Weights of a small GPT-style language model, trained from scratch on English Wikipedia.
Size: 3 heads of 64, MLP 1152 GELU.
Architecture: LayerNorm before each block, rotary positions, attention and MLP in parallel.
MLP neurons of a small language model. Each row is named by its layer, matrix (up: input weights; down: output weights) and neuron, and shows model dimensions 0-191. Each number is 128 + 24 x the weight over its row's rms, rounded and kept within 0 to 255. Numbers have three digits each.
After each neuron's rows, "fires on" lists the tokens most often at its 100 highest values on Wikipedia text that the model never trained on.

L2.up618:160157147097168176098134137145155136105136116126136080094118130118108129111116128154126153139129110157110127091088107162146156094140116118156072179101178113112124129108149137117149087147119103105119131115180101175137161128114141161177096136121154084116132119125127101149106127134162106141125120116151153161125114159122094121118152079130116118078109125117144096095141133126134130175121126141160112110119166115137126152145132095084090165127118107127149109167188114137094166099101128144121109168129129113128115086158126116138114159124133139154147093160130119129111074102122105155
L2.down618:153142088138122099128182102124122116116115124112102085167119135119111124158124076118114125119140145126181111152125119137139094137128143128165141125100169125145114143110132087116068117104140072151139128099107150182153165171137155082162111159117172124111169130156138155121123138111154158124142167138125100120145110205123140146129147130115101093140123131103102079151090121117138128137106120102133112109087099140117156187135101154119117179142154107126112129142130105132121144127143144115167166125155156087129146119100128113102130133176110128130120114124102090143113134081101121125
fires on: " to", " left", "16", "ring", " on", " dep"

L2.up760:114078138127159105147116147148098126108112156160135141146176142168114118120118125139120136126148154125147127136194092148142107122107143094111131154120174174131098075117155135144121115150144125140139119143122134126122116150106133076105171120135172100109124134098148130088119120138093096149110187124130126102103131150096079134087123146103118113138123159108143113105137109148129114123128137116132124067118141104114140115149092136077164128081144127086125095133153092092143143153105136135097161194158118116090132127139170159108113125147124096121138140136117113126203095139123121158
L2.down760:105077111127169143093107119130099101179133133113145103166127130141165127123167116106106119152104170107120104161137105138160146175092110093140129146096176110125126170177150172153095081102157099131125127117135089114144160125136145138138154100151094125123130120125099082161121129157114122106117196162155126139105088087085124159123113119073154066089131149074112145107123138099145125161124144133129156126133135136135125122162119130105155105113170150145112127123161129159125101146116163109124103128151127121108160132110119143114143150101112109141109107147108111114123101121138129141
fires on: " res", "v", "ister", "gr", " cor", " pres"

L2.up694:110107103119124130143118121135151129144131142120133128077144087119116150138166192086136100130092125121087107133142097123183120144106168123141134122127148125145125121138140181132139105114100160143134155095126090105141111099130128121127120112098110148095131131104111109139154130109137185122113155123122146143152137105113097158115141184120099148103113127134145101168170107111134118114156163117106114103123142124169125131170140107153114124138134158111158159140068138166095123139119134133129097164076135177139137142158084121144189109149110115123091086175142101111115129182132101078
L2.down694:128101168106134146113144158162118128112170158115146145103113150146151136159080107123134146116118107140122109126120122153126134127109113132155127163131144131139138185111095124090112143129100111098137121192147115136113110146096102141101154152159063096103121099124140156113132128157153112110123127101144123125096129107119130130136125153124102068152101085102105183083117155101158137129139117170137140121119150148136165102141126093145122145145090086123160115114137115197129103132156131134176142109118093114122130140113170110073078107140129189158140135122142139123131118121128105185
fires on: ".", "as", "te", "ue", "t", "ph"

L2.up5:115147110124139121114152140112153119113135147134155102113154105089104150163120127136122130134127142128121116126126128101141121146191150129128167141136141171116093115074169135124092110122137104141121129121153065170101146137132095126129101124142145151138130133116167113119127114132102066141140139135173211139128100113162094133138155163100133078141093115143129131133149116135119121159113146138141123070127112183164121125110132094152132152114156110108150149180153135154117100114106116175155146093116139136176095107083116094143090121127137109133157097131104111139116077151174122133
L2.down5:127145113124170118160150077118152149115122145082113107146106176153165163103137082118116123157147104143150112131145157145116144123118151148178124141072134137152111100168074112084105142084107088142118095151142119127098108129099143146138122122118102119091157131165110131128114124148134100142130110167143121138107153119119101121106127098138155111111145161083108078189124156141078154102175138109085131142082141101140186123123114174123146130146147153128117120111147147159143129117120126124137070116156143136132126124141121119083126138134136153131123156097178136130146130143104094120
fires on: "iv", " Ex", " div", "ir", "te", " Inter"

L2.up681:128119141117117094130132103124097107116148160078102153171140107131092170114146128079130185116137115181129108136138136059089118132118140106113096150091092139148118131141111144129097160170165140125167174127133138091114106137093100150123139087128118119108140092112120167104119118131125133116139114127135120090149165110116145145132122155082133105120174073132120137159143111109070099177148080148126126084174112087128104134126158109106116112124109153123113114106093081129163158126145136113117138151135136117139154139116134159165151146167168120140144152127103132109123128137146125140
L2.down681:118142092113136122117155136154126118141143104133127120150095173111105084131122092134119103112113133158182131134139159093142137145166125058112109114132153145180130109114197119098110086137143121091141160123113135119139122139145135084108158103130171158104093153143157144119163136131106147099089139148189116188135106138099138135129121125149120113122139133126132161128122120062123154139102110152097111114138136094126088147167097087104095157134138160136100120142083135179155136164121088103122149114159129099122082135132147125129135082148131110133143140106148148123144124126137105146
fires on: " power", " served", "er", " town", " larg"

L2.up1023:162151109167132151159140148137095119147111094123112096138099115166112152134149117132150131105111167101115109187150116119111126162116144146165113153127099127055103125115127116157106150135114084127152117103121162107152137142149121092118115147140144127134109158074098083102145131121146129114152124147095110153114120124155124157126124083140101155108167143100180145158138087100075117091124133116160104130114181122113151107107100139166089136166131106145124141157117127149111178120116115103152140125103122159113134100170172081173126124122145113127151106146107166117168131130112122108
L2.down1023:089110094138117089116128164130155127149168145130151154118119154083127138077140111110138143094181139112174140157133144098134131126103129127191107107136161125126132086114120118122166160125100104108119081117136141126137123132142124164086116115139131108050134147142138154138110142126128125099145117116131151136151123109121155108118091154116131134174114104109150148141133127116134170134171135128096138132134140096099150126152149101105137081088057175126134139120101148129129095142165113133154120142156094147088116147167145128114107128064135107159106133153177165123102115122165124148
fires on: "9", " medal", "th", "2", "ial"

L2.up216:127127111132132143107137157119081138068124136163143142155105150131154159144148107153142168142150084111152121138124129139150145139171159133096138101113143125156137146161155164060163114160121097132108171099088094104157113110109114137148189124171090154103134117184110105089140139138095109137120130092124096123120104125114135130159099134100132132108122105132131150139129130149165118140195119145100091123139107132123093188110108157116104095125107099135119148119123094109177128160109139115105139076108138092117083098131167137122129106136121145135144134132116124140151095102116129144
L2.down216:144113090069127119143132114147120151110157116128137200140107141124118127151141115190180142150120123087155127097136141124106128156120136150118107095111134121161134117141141121106159127133156110183140145135130102099126098164089137119116166152176097099111164088146167082134121135160096158133135099148157101133127139098121104093126155106078131139110135111151114093116103160146136128116118119108129149123086163157127109128145160083132099092116126136148089128128169138156166110205121114130124133123156117127142115112134119163141096102095129164129116073128109122124109144118147160137
fires on: " was", " served", " were", ":", " been", " one"

L2.up485:116131149134101080174160112078094117144085129093153130102138154136154102148152123080092157166144118062212080151142131140096133119145106109144123148097095098170128137125123107135127094127160148150114121153109149144131135110107141143144117112141110115145103155158116132154127165131116162143156111117137145104149148167131136121153099122106123112106157139170090152162148117119150174115123114151078111142138143156121117141159097133082153165111129104144121137154129162125140101149121095103089175081118150085141161128107125122141107118135135158134124156100154144142112134142128116131
L2.down485:120143112157140129187116109167141152141192105116169142144131120109106130131162128126100171142122107146166155119169126119092129097111158117119131164154116097098109149165124095114133062135105127117182147136150181104155137100159143144110165169124115125144129148123139125095140151104119111128139097117166118142117147152069136146166124140120150112130113116109108157114109125126130110138105117092184120150121113116125059143129144123128111089111079105120145168145130115111105184093119163122102123098120154138112129155106111151146081116139100099129107145108145134136118124154145149088
fires on: "r", "ed", "red", " part"

L2.up521:145156135151092138128133150113113117155123151090165149150124167146086127160115105135124121130179150149117095131101155170071144127123148102124139131145128103124130102094065127138127091105094105110144205123176123108098153141116142076146108122112101118148074118158113099145135147156132151153194093112106095116160090104092140129113168148134097116137110093108160126153103116104116140125130075143169155106128135137129146112081123117154119130156132107115125144136110146147153140125141135166104146107169137097123133118115144137133131139133119149145137140109172137128133153113126111067
L2.down521:122141159137094107152118130080146154114132135172096135154110132135067135132180171133170104129088109114152105148188119138103164144130146162120088104132140088105084144113145116107123157118140078134102123089129125167124159122113104168105127164122103185092116132127132152113116120079127117127110113160109153121091131123134130143149123173174139134143123130092124120122162180095164147100117100113115140134093119131120135090115104119130134116121109145113164123180127143120160157136143165100176125106149088132144120109108100089119090149138153128158132146096139118158134117110149134141
fires on: "art", "ir", "ar", " ar", " w"

L2.up765:158152127116151055093120134146138105129106113147119085106146107159165116130134127113110123129138213139094085120152124134127141138126132087123081111120177141165132131140123135111109133140117141184144138098179121135103149118103106158111113179151120131126138135107143136159142132116133133148098127116153133110137137116141147109113125159075155130111124086146131169091138114119143111119180069147108101125140133135123133129126164101132102146115129119140150109165126125142146140143071134114137111170121099111174119112146133115172129159149147096170156126131124160075154091082141109164
L2.down765:123117140114094153168123083100141111165133166137124119107125118115140089141119152104111151128152129170140151137120165112151161145117129149135181121151103125097140074101150128171131116152108126133129109144137134087128166146134143106108123106140152102102094106124134128107115141098086164115158155136132120162118143100102112100132145102122117115147122160104113098118072127144123190125110164152143110137133151150096118116121174119151092100131117161140119109134145125180130112141143127141175101144155112144092131132099104138094124149073138150068061156139121098168134148104157152172
fires on: "er", "s", "son", "i"

L2.up645:140145145155133152100122120181142097131144106141148152075170113115115147105122128130147114191135125132145119119105114091138171096156149172070114151152104140099125122136158123100115146106147109158112121141115155148101118124102138113117116136128119116107095105102088147109104088153127099159127104138186142108132118102124146141100160149113121108136159096131151103100142118154091139150147112079145100177142114146148096144176145115132141129135168143175095129153129123157116091144098158151102145131091144110171161089127116138128134099178092161162166130136108133118102137162108107145
L2.down645:143091143123143136139147158101167148120119130139166114102117124089124132091140158111110090121129180118095145180064128102127138115132153125137156129134172127119142152111133115129148111142122118171116107093095147102125119140141157120133116130117127152107081121109113143144130084126182135115101118117115163110091158100168158104124129103103087151144106103147110146153127167147124164131137082121151095179153123140120135132094148133111101144143126186161082142159144109165107070122156136169105083138095106124144138047116133123128141132138134133154142128123137113097127152108156135149
fires on: "E", " such", "t", " fav", " hon", "ro"

L2.up343:191114129071130110140157169180104122131126137134100111146162148136085107177129153100107158099168147154118188077137113090115117143145150101127117134140111128115145134129153109144115138152124148112133111132148091144121135127112147112118118144151127155160141143112140094065091136153132145096091160133082109120136095115121107127110136085105160113120116124152153121149118114134142116145165123160110128118110130144166134092071099147112155109150124110113103111164120152123113117096104150169129149099161129096126134167102143107129109139151056153120156135155152117114143176099118113105
L2.down343:161103143107170121144142144180156131157132109140075166147126122089106149129135117139111130051191131163118181131157135086112097146145110123144119157163066129083133121129125130167120132128126109112163116126078099187122169117107155097101126122152122132143131103143083092141100108153143099097093123175116145131155115150112110116128131096113137133126120131155132115111115108134160099147110120120134094115116133125141143095116107197135111098137149135130141116128135115168139147113144132181165103096122100114107137155103126106162132127126122126139124151110129110110138122160143180121
fires on: " pro", " sec", " contin", " sub", " Sec", " ref"

L2.up20:154150111123153127147141133142149157146163157121057152115118162094118174101168061111149136140120118145125116127117138172160101095123129097114121110157150154133090108093148125100126110147126143083095133155143155165096062134087147108140075145153104117119150145140151123157119106187139131153078147136140136123128133131137136122098118133088115119127148081097110131100111109148116129144108135108058122179123117080101126151134132126093120129106166132139137122128128150141167119109114115120098150153118130098136111154157147135129131135152123131135136153116154091114194133161140128138
L2.down20:117154161106118132140087112139112164127122137104125153100125100120154172144133140153156096177154096138105155112113156129112130111148108146134191128116147114156105115126108157152126121143143146136111096128124064114135132096130134130137093139097106126067129147118109139165143158135138104129129122133164103117098141139117121133143165126137096121118132145084146112155135116111113109144117136083153101113158082068099098142136138213068160082079132110143142130127125128144124124119111126164109109160155087154102126136150152093121149150106127135169133135145184146135132152111176129115
fires on: " a", " int", "ec", " early", "aut", " assist"

L2.up177:095100114132128119186115088090125145089141133134146116162136159106133114177142126130109141108068109110100147137097141159118139126142122148127143139130154130090151135180093153112144146106113097043126124145149134110104153182134112129154114125122137120140129132125130113150134108111095137143130126097200130158116156126103115132144153137108130120144152094107133144128138141176115107165117096152094110098149107145138125123137119080111106120144129144105093085127082163105083114091169137159111117133156110154113102091165128080147122134110148154146121149131153133085166115132092127152
L2.down177:088152153127108107141150083132166100072116144142109120085110129124164133135127075124119150133074149094123130114107145148138136125134138122097155102121170129104146173155092163092126127151144155127101145164121142116135145160145124127159132130147157107102144132101138137132130127112115130180099128124127119178167127102090146095138104134104156120124157142117154136122107123136157154163114148154153131073101105145127110170146122093108113156114124133081107124117096156107135130123191108126114122154127130130129113110137081070165121120117146065168125169143169170104132114141155122103
fires on: "ers", " episodes", "ands", " members", "ents", "ors"

L2.up101:121124118101127112154110120155109130129127109108143194092113142164149114125133120141127114115097142125110115164122105138163112120163124173096136136136109122132104127125133172139081100145093133153115135135130121133132092173142131161121125130123118156125153101138127152133156111098126122168099117131118083086116150153123146173166134114086147183138153134128082120143151039126124144121115132108155127106134136115161151126122120102177067116119149112107173127145100128111163132084138117123078159142127129129091160114149133092147130142184128177140119145119092152059123142137108134127
L2.down101:105085147110147136083137147115126130081128125137152126132105061075138089127133126134128086181172111172087146134114157125116132104101125114144127158128133118115122142116136146113099120148158113147083105106141129155169101119096126170110098124104145149132131138172105121152123133143130111112178098130141118119140140102083134087153148155130164121122130084130114112095092127144136143156171111096133124134131114102116082147128125117150132155132103118087139104120140157153101133130080162180137147142139110102166167108152125140179135169154141147123124076096109147165095126141160112143
fires on: " film", "ic", "h", "-", " Film", "iter"

L2.up683:139114133110063118122166143094139112138125141129136102121121143140105141097152169148102164109112135132114121136167117144088094145112133138137089121131120146091152115134143152120132120155158113146135105156144109117109132083128141104151139081168156087157168125145066151141146152151163101139138107119140143178153091134113132129104124124100161121148121117113076133135128144084081166084112126169121110144113105125135107101141099124075140078120095103110132137116106121112135146124147126124094099122109155107134106135103126098080121076175143163142173108164135133175134121141173134108
L2.down683:111116121115158063117119134138134154091175116114176092131128122120131131147120159123119144107143098118113111147122094154153147122121153130100090120125126161188139118125135147105125112121153129138122134140175141135109130169164086147088138120173138146098096185132112173130125111094126118156120095112139136175114174110149153092096144143169180126127155115129154151113117098121136087141079118128146115158097157157115114099085107136146103150182119099139108103133133144111154121129172108144121093167087104105129115158131094092168089112147121111138114137116139164142119113107126120106
fires on: "ation", "ight", " play", " Division", "ed", " years"

L2.up1049:167127121153129156123118130065100161148085112117108141143103135104109075146148100182109154165126159097122159112126134122068148134082113150102165165131129141145132132125111143090104134133127117110107114134171116144110138131085159133161165095116141099101137096154134122153151135116102135134154110114068159112109146082112099122148087143099093121121097124137090155151138120153137096165159117133108114103097099093143163186139111171112132121133086108114074096165127108137134158118114132099125126134155118099145137164141144109148102152172107135131157109120131135129125139122135120135
L2.down1049:152151173114137135148119144120118157113090106129136129117080130118134141119155151153143119107117148092137151093121143097099108133117119121152118136128134135151147130145104135108162138083125161105106125118163146117124122134156067149120123077082145129122136121121164196117131131114106161099157071137068137160125154101125089131132179148121121114129111125130129096124129112145073175117101136102128131146104179102164192130128126127120176114165144111072077147122122116134108119122140139108081076114115161152148131127128153115154126143147155126171152134108107153125158098123099141126
fires on: "1", " equ", " oper", "2", " Rank"